MLP neurons of a small language model. Each row is named by its layer, matrix (up: input weights) and neuron, and shows model dimensions 48-111. Each number is 50 + 12 x the weight over its row's rms, rounded and kept within 0 to 99.
After each neuron's rows, "fires after" lists the tokens most often just before its 100 highest values on Wikipedia text that the model never trained on.

L16.up254:41 55 62 39 56 49 46 38 54 66 50 70 34 51 51 59 62 45 52 36 57 52 44 25 50 63 38 47 40 45 70 54 33 73 53 34 45 52 54 51 41 54 50 51 53 37 48 57 67 28 61 68 70 30 70 57 48 30 51 59 46 41 41 49
fires after: "|", " |", " the"

L6.up71:35 44 63 40 42 58 51 56 53 50 74 44 35 63 51 37 35 40 33 39 89 54 48 39 43 62 85 52 56 66 31 50 54 46 51 47 63 50 54 39 65 56 39 41 39 68 66 58 47 26 45 48 52 48 42 64 27 50 47 60 56 58 49 60
fires after: "\n"

L12.up131:44 50 59 45 28 47 43 54 52 49 19 64 46 51 65 33 37 58 41 52 42 36 46 55 59 23 46 60 55 59 56 56 63 55 45 44 65 39 73 55 51 77 45 58 53 45 56 44 71 43 40 62 66 60 37 37 53 54 51 58 32 50 59 44
fires after: " L", "l", " l", "r"

L10.up307:84 41 31 42 56 58 36 48 70 58 65 57 30 71 58 47 52 47 66 43 38 42 56 45 55 41 37 56 62 57 41 53 35 40 72 46 59 54 48 35 88 55 44 48 46 64 74 54 54 33 36 61 58 45 52 52 52 49 48 41 74 46 53 60
fires after: " ex", " Ass", " res", "es", "ec", "os"

L8.up197:47 47 67 40 42 47 50 55 56 63 45 37 43 66 54 42 65 39 36 64 62 51 48 45 45 55 69 45 54 56 43 61 40 39 56 65 42 48 53 45 74 68 38 66 53 53 71 57 42 28 39 52 47 43 32 55 39 35 36 47 56 60 25 48
fires after: "\n", "|", " Pre", "S", "-"

L15.up160:42 51 47 45 55 40 54 36 49 59 40 56 62 57 70 63 21 56 53 62 67 59 52 38 34 45 27 49 62 45 58 25 32 50 20 67 53 67 55 41 62 59 51 65 35 46 60 47 52 47 20 25 59 45 58 60 51 41 62 73 58 44 34 63
fires after: " ", " N", " n", "m", "rom", "e"

L14.up165:70 58 44 52 32 55 58 69 50 57 73 56 47 56 42 38 45 47 69 41 46 62 58 44 53 85 53 30 68 55 72 58 21 52 58 45 55 45 57 38 67 83 56 63 58 39 60 58 43 55 32 32 58 36 56 41 37 53 46 65 65 60 51 60
fires after: " |", " re", "ele", " qu", " v", "al"

L13.up237:45 45 42 47 58 38 65 34 40 74 57 52 55 62 63 37 55 46 36 35 53 73 56 42 36 57 39 49 56 50 57 58 39 50 32 76 68 71 49 52 35 56 63 56 44 48 68 33 47 50 44 56 43 45 40 50 43 64 58 60 60 41 39 68
fires after: " n", "ort", " an", "he", " N", "her"

L6.up99:27 54 46 49 48 51 38 58 45 44 63 62 52 65 48 26 62 36 34 54 77 61 38 43 52 59 70 55 42 44 33 54 53 31 55 48 62 50 51 66 58 32 38 71 31 51 63 53 53 63 30 59 57 47 51 72 44 56 45 55 61 43 62 54
fires after: ".", "\n", "ow", "h", " Wh", " Z"

L13.up81:32 54 47 52 33 30 66 44 55 43 42 53 57 40 72 46 63 46 56 34 48 44 50 39 67 42 38 53 56 68 55 71 60 62 46 55 38 64 85 46 79 46 33 42 51 51 47 59 64 38 65 67 56 46 49 48 42 51 56 52 30 65 45 65
fires after: "en", "v", "in", "n", "ir", "el"

L12.up210:44 60 52 38 23 72 40 25 44 63 38 78 59 66 52 60 42 59 49 57 41 43 51 57 46 45 41 57 54 48 44 37 56 63 56 65 40 62 61 65 63 48 59 29 50 44 80 40 45 60 66 42 50 32 52 55 30 38 61 39 65 54 29 40
fires after: " sp", " W", " Sp", " No", " M"

L8.up74:52 63 52 45 29 50 59 55 67 57 61 56 51 37 55 73 46 67 69 51 31 47 75 27 50 67 50 38 58 44 33 22 53 70 42 44 58 58 64 52 61 64 35 32 52 75 43 55 33 49 54 38 63 48 28 58 43 38 46 65 37 63 29 47
fires after: " (", " \""

L10.up121:41 70 54 45 52 57 71 47 43 60 42 64 48 65 77 46 50 64 49 43 46 51 75 68 50 39 57 46 64 44 33 44 68 81 52 40 54 63 55 32 37 36 39 49 48 43 44 55 50 55 47 57 55 51 54 53 36 43 61 47 29 41 37 40
fires after: " m", " in", " the", " The", " of"

L6.up154:45 49 61 41 51 27 37 50 50 68 57 49 43 59 57 48 49 45 48 49 50 46 51 48 39 57 62 32 48 64 52 65 41 46 42 56 50 53 53 47 51 26 79 45 47 22 60 65 66 41 54 63 67 34 48 39 33 48 57 42 53 42 43 71
fires after: "|", "-", " •", " O", " Pl", "=="

L9.up247:39 69 50 46 32 50 49 52 54 53 39 42 37 73 55 55 38 59 65 54 35 53 54 57 59 48 68 67 64 39 20 43 50 63 61 64 47 54 58 45 54 52 60 62 49 27 66 36 49 67 53 36 54 29 32 62 37 36 33 54 54 51 17 45
fires after: " l", " p", " v", " r", " f"

L6.up209:51 42 61 36 42 54 41 63 43 66 70 59 47 62 71 52 46 53 62 45 34 56 60 57 41 47 54 58 70 54 52 38 55 33 49 39 35 54 52 38 52 35 43 29 53 50 55 45 72 54 62 50 61 52 34 61 33 42 52 40 55 42 53 63
fires after: "==", "\n", "==="

L15.up35:46 30 26 56 33 64 52 41 64 57 52 39 73 62 63 64 52 38 44 63 53 60 43 57 57 45 76 73 52 58 54 44 48 31 33 52 52 66 67 43 71 45 40 54 37 46 62 39 56 38 51 48 85 52 34 39 44 51 47 38 54 79 57 54
fires after: " g", "re", " c", "ir", "in", "as"

L12.up231:28 35 44 49 47 62 47 57 53 43 47 59 28 60 74 50 49 55 56 46 48 61 31 39 55 45 48 54 50 27 55 62 56 60 34 68 51 54 66 58 71 71 35 39 69 54 50 60 75 50 55 60 62 47 40 48 34 60 38 57 63 43 33 38
fires after: "v", "m", "ep", "f", "r", "n"

L16.up225:46 43 57 37 48 60 60 27 35 70 53 56 42 43 45 55 45 40 47 57 33 72 52 30 18 49 78 64 71 32 60 39 53 60 39 51 59 62 58 39 32 73 55 52 42 46 58 46 39 60 59 29 46 36 37 38 44 49 43 38 52 69 59 71
fires after: " g", "-", " t", ":", "|", " h"

L14.up259:58 52 59 26 51 45 46 31 60 49 59 33 24 67 53 59 79 42 69 57 64 70 62 54 47 32 65 50 47 62 53 39 38 64 56 64 48 51 52 46 56 72 38 42 70 45 55 59 60 29 58 67 35 25 46 59 73 38 25 41 49 30 53 57
fires after: " was", " ch", "born", " Ch", " b"

L8.up31:59 52 71 44 31 44 60 23 49 76 52 33 59 45 63 48 68 70 49 54 55 39 61 60 47 46 49 49 36 55 53 54 47 63 56 41 52 53 60 38 46 68 42 22 46 33 60 43 46 38 67 46 56 39 51 51 38 49 51 33 48 54 35 40
fires after: " |", "-", ",", ":"

L13.up105:36 47 64 48 53 79 51 56 60 54 50 26 55 70 60 56 28 59 51 60 53 62 78 47 28 40 53 52 57 57 50 63 57 53 42 44 69 36 53 50 65 43 50 51 58 30 52 26 22 48 54 47 60 54 38 52 63 48 53 43 66 48 45 58
fires after: " s", " m", " sp", " a", "w", " w"

L12.up291:70 38 68 46 52 70 55 47 58 55 52 43 29 75 59 76 50 22 57 34 40 40 60 47 20 44 50 55 47 57 59 59 43 55 59 58 48 60 59 44 55 59 30 47 43 45 63 19 38 62 53 35 61 29 54 63 39 31 31 61 52 57 62 48
fires after: " st", "ist", "b", " h", " b", "ur"

L6.up8:43 57 70 43 41 40 58 47 54 50 60 30 28 57 54 36 65 51 41 59 62 57 46 55 28 62 76 51 41 49 47 54 46 46 62 67 90 50 52 43 68 43 63 45 41 57 70 42 55 49 52 50 47 28 36 71 17 26 42 49 64 60 41 72
fires after: "|", "-", " H", " The"

L14.up68:67 44 41 32 59 45 50 49 54 62 47 55 28 68 41 51 59 71 57 50 51 45 51 38 31 47 59 48 47 64 63 68 41 70 34 61 66 60 57 34 54 76 48 65 44 56 64 29 32 41 51 42 53 22 59 60 73 49 50 35 69 46 45 44
fires after: " h", " H", " ch", " gr", " Ch"

L12.up3:51 36 75 43 51 41 26 60 60 72 42 57 53 40 70 49 63 51 56 58 27 58 64 31 48 46 62 33 72 49 69 51 42 34 53 40 46 41 72 34 61 74 45 38 70 43 77 51 63 42 49 44 77 44 66 51 55 46 41 45 69 41 53 45
fires after: " |", "-", "–", " P", " No"

L14.up5:44 77 53 40 57 60 51 34 71 48 53 37 47 63 57 60 58 78 49 36 40 55 62 25 30 65 38 51 41 45 61 55 23 55 36 42 43 57 54 68 54 65 39 55 52 53 51 23 52 48 60 64 54 27 58 36 42 48 50 59 69 67 33 52
fires after: " the", " v", "f", "b", " a", "p"

L14.up37:47 65 54 47 41 50 74 38 59 37 56 41 48 58 57 59 41 58 67 50 69 49 41 33 49 39 50 58 40 55 65 58 60 76 62 54 48 52 53 40 61 61 43 47 21 62 51 40 44 45 48 49 62 65 60 38 28 53 42 52 36 63 63 47
fires after: " R", "r", " C", " c", "or"

L14.up54:31 72 65 38 49 43 53 55 53 57 65 49 50 50 65 53 64 52 68 48 49 29 56 29 54 58 46 41 69 64 45 51 36 53 49 58 55 53 63 13 48 53 61 49 51 35 63 44 66 34 61 60 43 38 47 52 41 71 55 42 65 42 54 55
fires after: " |", "it"

L6.up129:20 72 62 35 41 48 52 54 65 59 65 44 45 45 41 63 48 27 49 48 58 55 41 50 41 49 54 45 42 55 43 61 50 60 51 42 70 49 58 36 68 48 42 36 61 31 65 62 68 24 69 62 62 51 59 55 49 59 63 39 48 34 49 63
fires after: "|", "-", " |"

L6.up110:60 45 55 43 17 53 44 61 51 61 63 51 44 51 57 63 47 27 45 77 45 70 65 31 54 66 61 41 72 48 37 44 39 50 24 56 45 57 54 45 55 60 42 31 43 69 66 41 39 54 51 36 52 27 55 68 48 59 49 59 49 57 44 51
fires after: " (", " \"", "\n", "==="

L6.up259:44 36 53 38 49 55 38 56 47 60 74 31 43 41 80 34 45 49 70 48 54 33 68 45 56 58 83 43 63 62 50 54 42 23 46 61 50 43 53 40 50 56 38 54 51 73 71 51 70 32 43 45 59 33 57 65 23 49 47 51 68 58 30 57
fires after: "==", "\n", "|", " v", "b"

L13.up249:39 58 46 35 59 86 41 39 56 52 45 40 44 56 54 57 60 73 72 50 50 28 47 42 25 44 48 47 53 40 54 24 30 51 45 63 58 38 52 27 52 60 37 64 46 40 69 35 40 35 46 54 67 59 39 62 50 61 58 40 49 58 45 53
fires after: " B", " C", "c", "ab", " |", "B"

L9.up62:61 59 52 41 57 55 41 41 56 73 40 39 54 64 59 55 72 60 45 60 63 33 47 74 44 52 72 32 42 18 37 58 45 49 49 39 57 56 50 52 46 63 34 59 31 33 62 48 32 49 56 60 58 69 56 59 44 40 21 40 38 36 63 72
fires after: " H", "W", " I", " W", "h", " ("

L14.up30:37 51 60 26 42 48 43 28 58 51 38 60 15 55 60 63 55 63 58 45 52 40 36 45 47 46 57 41 50 56 76 48 45 68 43 33 70 57 43 45 49 61 54 56 24 48 66 41 52 35 46 61 65 65 50 61 55 33 60 56 33 51 30 40
fires after: " L", " l", " R", " ", "b", " 18"

L10.up93:51 57 32 48 43 64 54 32 53 41 41 40 59 62 53 80 61 44 64 54 49 43 65 33 36 40 49 82 45 42 52 48 35 66 50 25 42 43 48 23 58 51 60 42 38 37 73 49 44 47 50 53 47 44 48 36 46 23 54 52 58 54 43 44
fires after: " B", " b", " p"

L9.up217:59 27 70 48 36 53 59 51 54 72 58 62 49 49 73 40 45 64 48 49 44 70 58 68 37 48 60 48 73 30 38 33 48 37 38 48 58 61 54 40 59 51 74 39 41 62 52 50 36 44 51 39 56 49 31 51 60 42 30 39 61 58 56 53
fires after: " c", " t", " sc", " St", " G", " dec"

L14.up309:48 72 63 46 37 59 54 41 63 56 53 63 45 60 44 58 21 75 60 51 47 52 59 46 50 54 66 40 58 40 53 49 37 64 39 70 65 47 48 43 39 60 30 46 35 63 52 42 52 58 40 61 57 39 47 54 39 45 37 75 62 48 30 26
fires after: " f", ",", " ", " (", ".", " v"

L15.up24:48 63 66 38 56 52 45 35 70 53 32 52 55 60 47 77 46 56 58 31 56 64 51 30 50 57 64 52 43 33 40 47 55 56 63 52 76 63 44 62 30 51 23 45 44 50 77 35 45 45 77 51 43 42 56 51 49 43 38 39 40 61 39 40
fires after: " g", " h", " dr", " b", " B", "=="

L14.up196:62 73 57 45 46 46 62 59 67 49 68 46 28 56 62 32 46 54 48 53 61 52 51 37 56 55 54 13 69 78 63 60 19 60 65 45 36 40 50 37 64 60 59 26 38 41 71 35 47 57 38 85 50 36 36 29 61 61 56 51 57 47 49 35
fires after: " |", "is", "pp"

L10.up131:54 59 67 35 26 44 69 38 46 64 68 33 38 53 61 34 36 72 33 38 66 52 48 60 36 55 57 41 67 41 52 44 44 39 37 49 42 56 56 55 73 57 46 54 41 28 84 46 49 39 56 56 47 46 47 38 61 23 45 50 66 55 61 46
fires after: " st", " sc", " t", " Pre", " sh", " l"

L12.up111:44 69 51 52 32 80 58 46 58 61 45 42 68 74 59 53 69 72 61 58 71 46 67 31 30 39 46 50 33 40 48 45 69 46 30 44 51 38 56 42 51 57 55 27 36 37 57 47 27 62 49 46 71 54 66 48 56 41 51 58 62 56 69 48
fires after: " m", " b", "he"

L9.up171:44 49 38 53 43 61 62 62 43 43 48 52 76 57 51 68 57 40 50 42 77 64 68 52 34 13 36 55 43 42 37 47 58 58 59 56 64 73 41 37 58 39 25 40 36 41 46 63 41 85 62 71 43 48 27 50 17 46 30 55 60 36 46 47
fires after: ",", " M", " in", " J", " of", " K"

L15.up182:49 34 78 41 73 54 46 37 64 66 48 35 46 50 54 44 56 72 68 50 34 59 51 54 55 58 47 50 75 41 56 41 29 52 47 51 52 49 52 29 28 69 49 51 70 42 31 44 50 34 58 48 59 69 52 59 51 32 33 59 60 59 66 70
fires after: " R", " p", "t", " E", " (", " ab"

L6.up304:49 31 49 42 36 72 49 66 52 49 70 25 59 61 57 59 76 51 28 25 67 44 36 37 33 48 55 72 54 57 53 59 56 45 60 63 76 62 63 41 45 50 26 47 38 64 43 60 61 51 38 43 45 53 42 52 29 66 38 60 71 45 60 35
fires after: "\n", ".", "y", " career"

L13.up178:39 62 43 36 42 75 40 46 60 44 50 60 64 54 69 56 45 52 72 50 42 49 61 54 56 36 55 70 53 47 47 41 39 45 45 61 83 40 58 41 40 49 40 44 36 29 45 62 61 26 51 64 64 49 37 60 52 64 53 62 26 86 49 43
fires after: " g", "c", "g", " G", "u", " c"

L10.up164:62 47 39 47 43 49 66 55 65 42 51 54 54 62 55 62 58 70 68 63 75 42 68 37 38 37 55 54 60 48 67 51 47 69 33 41 70 62 62 45 58 44 49 37 35 53 61 46 36 60 55 30 67 67 56 47 58 29 58 58 48 41 46 35
fires after: " C", " c", " st", " St", "C", "ru"

L13.up277:34 59 53 32 66 42 59 43 55 50 38 30 56 46 45 58 40 53 81 48 36 58 68 60 52 42 56 46 35 51 42 43 45 64 55 47 49 80 59 30 63 50 44 56 39 44 46 50 38 51 67 52 58 59 40 55 47 45 31 44 55 51 43 52
fires after: " V", " B", " M", " J"

L10.up154:48 49 60 30 44 39 50 50 57 60 64 49 38 41 50 53 48 60 40 41 49 32 51 53 41 41 60 43 49 58 48 43 61 46 51 56 27 53 46 56 72 65 62 63 39 51 60 62 50 49 73 86 59 61 75 61 46 30 67 54 37 40 37 46
fires after: " m", " M", " l", " L", "|", "ar"

L14.up298:49 49 43 39 50 57 42 48 53 67 51 40 44 54 55 60 67 50 46 47 36 62 44 32 43 57 45 51 58 60 48 68 47 56 43 47 51 71 55 45 51 67 63 45 59 49 82 48 48 38 54 52 55 40 42 54 55 37 50 61 62 40 46 44
fires after: " |", " P", " qu", "x", "P"

L15.up27:57 63 40 44 53 58 54 39 49 64 59 22 58 59 59 63 78 69 42 36 47 47 61 51 34 38 60 52 59 42 33 38 44 37 50 50 50 60 57 44 44 71 56 50 29 42 52 41 31 51 60 60 52 43 60 42 33 52 35 80 42 50 53 43
fires after: " K", " k", " h", " H", "h"

L12.up194:43 55 39 50 38 65 58 47 62 52 51 19 53 75 58 58 43 57 47 50 52 51 60 47 58 58 44 37 56 46 37 39 67 37 52 46 40 53 43 42 66 74 63 36 42 35 53 41 66 52 51 19 56 45 55 46 63 38 46 51 40 66 46 45
fires after: " B", " C", "C", " Sc", " b", " c"

L14.up319:60 44 49 48 45 45 46 46 76 44 65 57 48 60 59 44 51 46 66 49 54 56 53 50 48 51 51 35 56 41 80 67 27 39 34 70 40 60 65 52 46 77 50 51 38 38 45 30 52 49 52 55 78 47 43 61 36 39 46 77 57 58 51 57
fires after: " l", "b", " n", "st", "f", "ur"

L6.up36:39 48 59 33 66 39 33 56 50 68 87 56 37 53 65 60 69 66 52 54 57 30 58 56 42 47 51 78 75 51 49 40 64 74 30 58 53 53 51 42 57 55 40 46 50 38 64 53 68 62 71 41 74 34 37 63 30 57 48 48 48 67 49 60
fires after: "\n", "-", " c"

L12.up96:36 62 46 48 42 44 36 43 48 39 32 57 57 58 57 26 48 49 34 60 52 32 19 59 47 44 75 68 68 47 48 54 47 47 52 37 65 41 62 69 54 54 66 73 36 53 59 34 53 49 46 39 85 64 46 44 71 60 42 61 49 37 52 53
fires after: "el", "r", " El", "a", "l", " Le"

L12.up248:57 73 42 50 28 76 49 46 43 41 67 36 55 44 55 23 38 53 29 53 54 44 40 49 64 46 30 59 41 67 47 49 73 48 60 38 62 51 66 51 59 50 29 33 32 65 56 44 69 39 41 33 67 52 55 23 54 51 44 60 50 60 53 39
fires after: "i", "re", "or", "er", "ar"

L10.up304:52 45 44 44 60 37 41 36 57 64 44 52 58 47 59 33 59 48 47 51 49 66 66 50 60 70 66 27 59 43 80 55 23 40 35 54 37 57 55 34 46 80 56 49 44 48 55 54 57 41 68 42 66 20 56 51 53 54 52 57 61 63 30 66
fires after: " n", " t", "it", " l", "t"

L14.up293:45 63 74 31 24 48 39 45 50 71 53 45 43 40 52 58 54 41 60 50 41 64 43 17 65 47 51 63 55 45 50 40 40 59 70 43 57 54 47 42 55 60 62 58 59 57 41 50 57 31 71 49 65 64 34 56 46 53 41 49 55 44 43 77
fires after: " S", "|", "-", " |", " V", " as"

L12.up134:62 36 42 42 44 62 51 41 62 60 61 58 38 74 59 48 61 61 50 49 65 36 39 39 36 39 45 63 53 48 56 34 45 74 40 53 31 38 64 79 40 50 50 40 46 38 56 61 42 26 51 50 47 37 40 43 40 44 56 65 55 66 50 31
fires after: ":", ".", "w", "/", "ite", "c"

L6.up220:55 57 52 49 35 67 68 48 63 59 84 56 55 58 55 53 69 35 42 65 72 61 44 29 50 62 54 53 56 54 55 52 34 58 34 37 52 43 53 31 53 35 33 38 42 68 50 55 32 49 42 40 48 37 52 55 42 40 46 51 52 44 26 44
fires after: ".", ",", " and", " when"

L12.up76:59 40 50 45 22 53 40 49 43 72 70 49 47 51 63 52 57 57 65 53 47 52 59 51 39 42 59 48 53 71 67 72 55 54 58 62 57 37 64 56 74 39 36 75 55 59 70 49 48 27 43 54 43 29 39 67 60 66 53 44 45 41 27 48
fires after: " |", "\n", "|", " /", "2"

L8.up234:53 69 46 42 43 70 61 55 56 71 40 57 58 36 62 53 52 65 65 66 44 51 52 39 38 48 49 45 51 39 39 35 26 47 46 34 49 44 60 38 54 70 51 50 31 37 52 47 38 45 71 57 72 44 32 41 69 36 69 46 39 63 41 44
fires after: " |", " C", "C", " of", "ar", " V"

L13.up118:61 55 43 49 38 51 50 38 59 55 65 58 43 51 57 55 59 47 39 53 56 55 42 28 45 60 63 47 48 36 40 37 33 70 50 68 50 44 79 50 59 60 27 44 60 56 42 55 26 49 55 64 48 38 45 48 40 66 33 57 56 56 54 27
fires after: ",", "ed", " |", ":", "."

L13.up2:57 55 71 43 20 57 63 47 69 45 57 45 33 53 66 63 54 63 53 47 43 47 71 30 47 66 53 46 53 45 55 57 36 47 60 54 78 60 50 45 37 56 55 42 46 76 52 72 66 44 68 35 55 41 33 35 44 31 39 69 41 52 51 44
fires after: " \"", " a", "-", "id", " of"

L12.up6:33 61 54 27 41 43 45 45 63 81 50 45 22 46 44 44 42 53 41 55 45 63 58 38 56 69 44 51 53 77 66 54 44 57 59 47 63 48 53 48 63 53 54 34 53 60 55 44 77 54 48 63 51 46 44 53 33 49 51 64 52 44 37 57
fires after: " |", "|", "\n", "ate", ".", " "

L12.up175:35 69 61 40 48 62 69 32 72 57 59 66 27 58 60 54 34 46 55 53 57 48 44 43 32 58 38 56 33 58 44 42 35 63 48 68 63 77 53 57 46 33 46 51 48 73 45 52 36 41 59 70 72 58 44 42 48 37 45 59 39 47 31 34
fires after: " G", " g", "S", " J"

L13.up220:56 71 42 40 62 52 56 35 53 58 43 54 40 64 46 56 55 54 58 48 24 62 64 51 52 46 27 62 53 51 60 58 54 46 55 53 56 68 55 44 67 58 56 52 40 39 58 40 67 59 81 61 60 56 40 71 32 45 49 59 81 33 26 65
fires after: " P", " V", "em", "P", " sup"

L10.up7:57 46 24 40 45 56 53 39 61 62 53 51 37 64 58 33 35 67 63 24 47 31 49 55 42 56 49 58 58 42 36 50 60 61 49 48 69 47 44 30 56 73 49 38 51 57 64 45 60 70 58 62 61 50 50 49 63 31 54 44 61 43 71 56
fires after: "C", "ec", "c", " ex", " Ind", " in"

L12.up2:59 55 60 43 33 47 60 24 50 72 44 50 43 52 72 55 58 50 47 57 58 32 54 61 51 44 58 66 59 50 45 36 53 52 46 52 55 68 63 42 44 45 46 30 36 40 45 57 37 35 36 43 50 40 38 50 33 57 44 68 41 53 27 58
fires after: " b", ",", " (", ".", "-"

L6.up315:64 64 64 38 37 50 53 45 43 40 62 56 31 34 76 66 93 59 49 45 58 40 67 53 65 46 53 33 36 57 70 59 44 44 53 41 49 50 51 47 33 45 48 35 43 37 47 58 54 42 53 65 67 52 59 31 41 54 60 45 45 28 42 40
fires after: "-", " •", "″", "°", "all"

L8.up152:52 39 53 41 47 38 47 34 47 61 38 71 46 53 70 49 60 61 46 62 88 32 54 59 44 52 64 31 46 68 56 55 48 53 37 41 40 44 56 46 53 44 51 44 42 34 46 65 47 65 59 48 62 51 20 52 59 56 58 65 49 56 27 49
fires after: " ("

L8.up111:51 60 52 43 41 58 59 52 61 60 45 56 48 38 45 55 48 60 62 54 33 28 58 41 37 51 54 63 54 43 35 29 24 55 28 54 34 66 50 53 79 58 69 61 44 73 76 49 32 53 54 33 73 54 36 49 64 40 46 37 37 41 41 48
fires after: " (", " D", "C", " T", " \""

L8.up25:44 68 45 43 31 67 54 47 48 60 39 68 60 62 49 50 53 49 67 49 49 50 41 37 33 58 55 65 65 43 50 53 57 73 41 29 62 66 51 28 53 68 44 38 58 79 57 53 30 71 43 53 62 31 35 55 49 53 40 70 49 56 43 60
fires after: ",", " to", "ould", " not", " had"

L12.up143:32 43 66 35 48 39 45 38 47 90 50 46 39 52 68 39 71 54 38 47 75 68 54 42 25 52 55 44 63 42 42 60 24 44 46 54 70 54 55 45 58 45 37 62 47 49 61 62 63 36 61 50 43 46 37 58 34 35 39 49 54 47 37 53
fires after: " |", "\n", "-", " the"

L15.up292:63 50 45 50 52 51 56 13 48 63 35 63 63 41 43 37 51 42 62 57 52 51 71 43 50 50 45 62 59 55 48 36 42 54 37 32 83 52 47 39 49 54 51 50 45 42 44 62 55 65 48 32 72 64 51 55 48 52 68 41 59 37 22 68
fires after: " T", " Q", " N", " ", "et"

L16.up57:56 64 47 45 43 55 60 36 74 86 41 63 55 61 54 66 40 65 63 49 37 37 53 19 26 57 67 53 41 29 48 38 38 53 35 35 65 42 57 40 46 64 51 48 51 42 53 37 43 19 71 27 57 57 51 51 47 57 30 50 56 56 54 56
fires after: " g", " G", " t", " b", "G"

L8.up201:53 59 56 42 44 47 32 36 52 77 62 74 34 54 46 62 60 65 55 48 61 83 47 44 44 45 71 63 57 56 43 47 37 51 44 38 59 49 57 50 63 45 47 50 44 18 67 38 55 44 53 55 60 42 50 47 50 32 31 65 48 45 47 62
fires after: " |", "|", "\n", ":", " (", "-"

L12.up98:41 54 45 41 41 42 49 41 60 52 55 44 31 47 59 48 42 40 43 36 49 65 41 54 49 44 59 30 55 60 55 32 36 60 35 55 41 57 62 64 48 51 54 52 49 51 84 53 69 17 29 66 53 56 47 16 59 50 38 51 85 54 50 36
fires after: " f", " |", "==", "if"

L8.up212:66 57 41 45 51 63 64 40 49 47 50 55 53 65 50 46 57 45 46 54 52 50 41 28 48 50 62 43 68 41 43 53 50 75 50 42 59 45 48 37 49 66 31 39 54 63 45 53 19 67 43 71 50 66 39 48 52 43 36 53 56 66 35 45
fires after: ",", " to", " not"

L10.up232:57 48 56 46 29 63 43 52 53 51 77 54 66 52 65 72 74 71 56 33 37 56 79 26 42 58 48 48 64 51 37 65 71 46 56 29 39 49 67 56 54 50 31 15 54 47 47 56 48 39 58 56 54 47 64 38 47 50 55 58 37 48 32 53
fires after: "-", " Mc"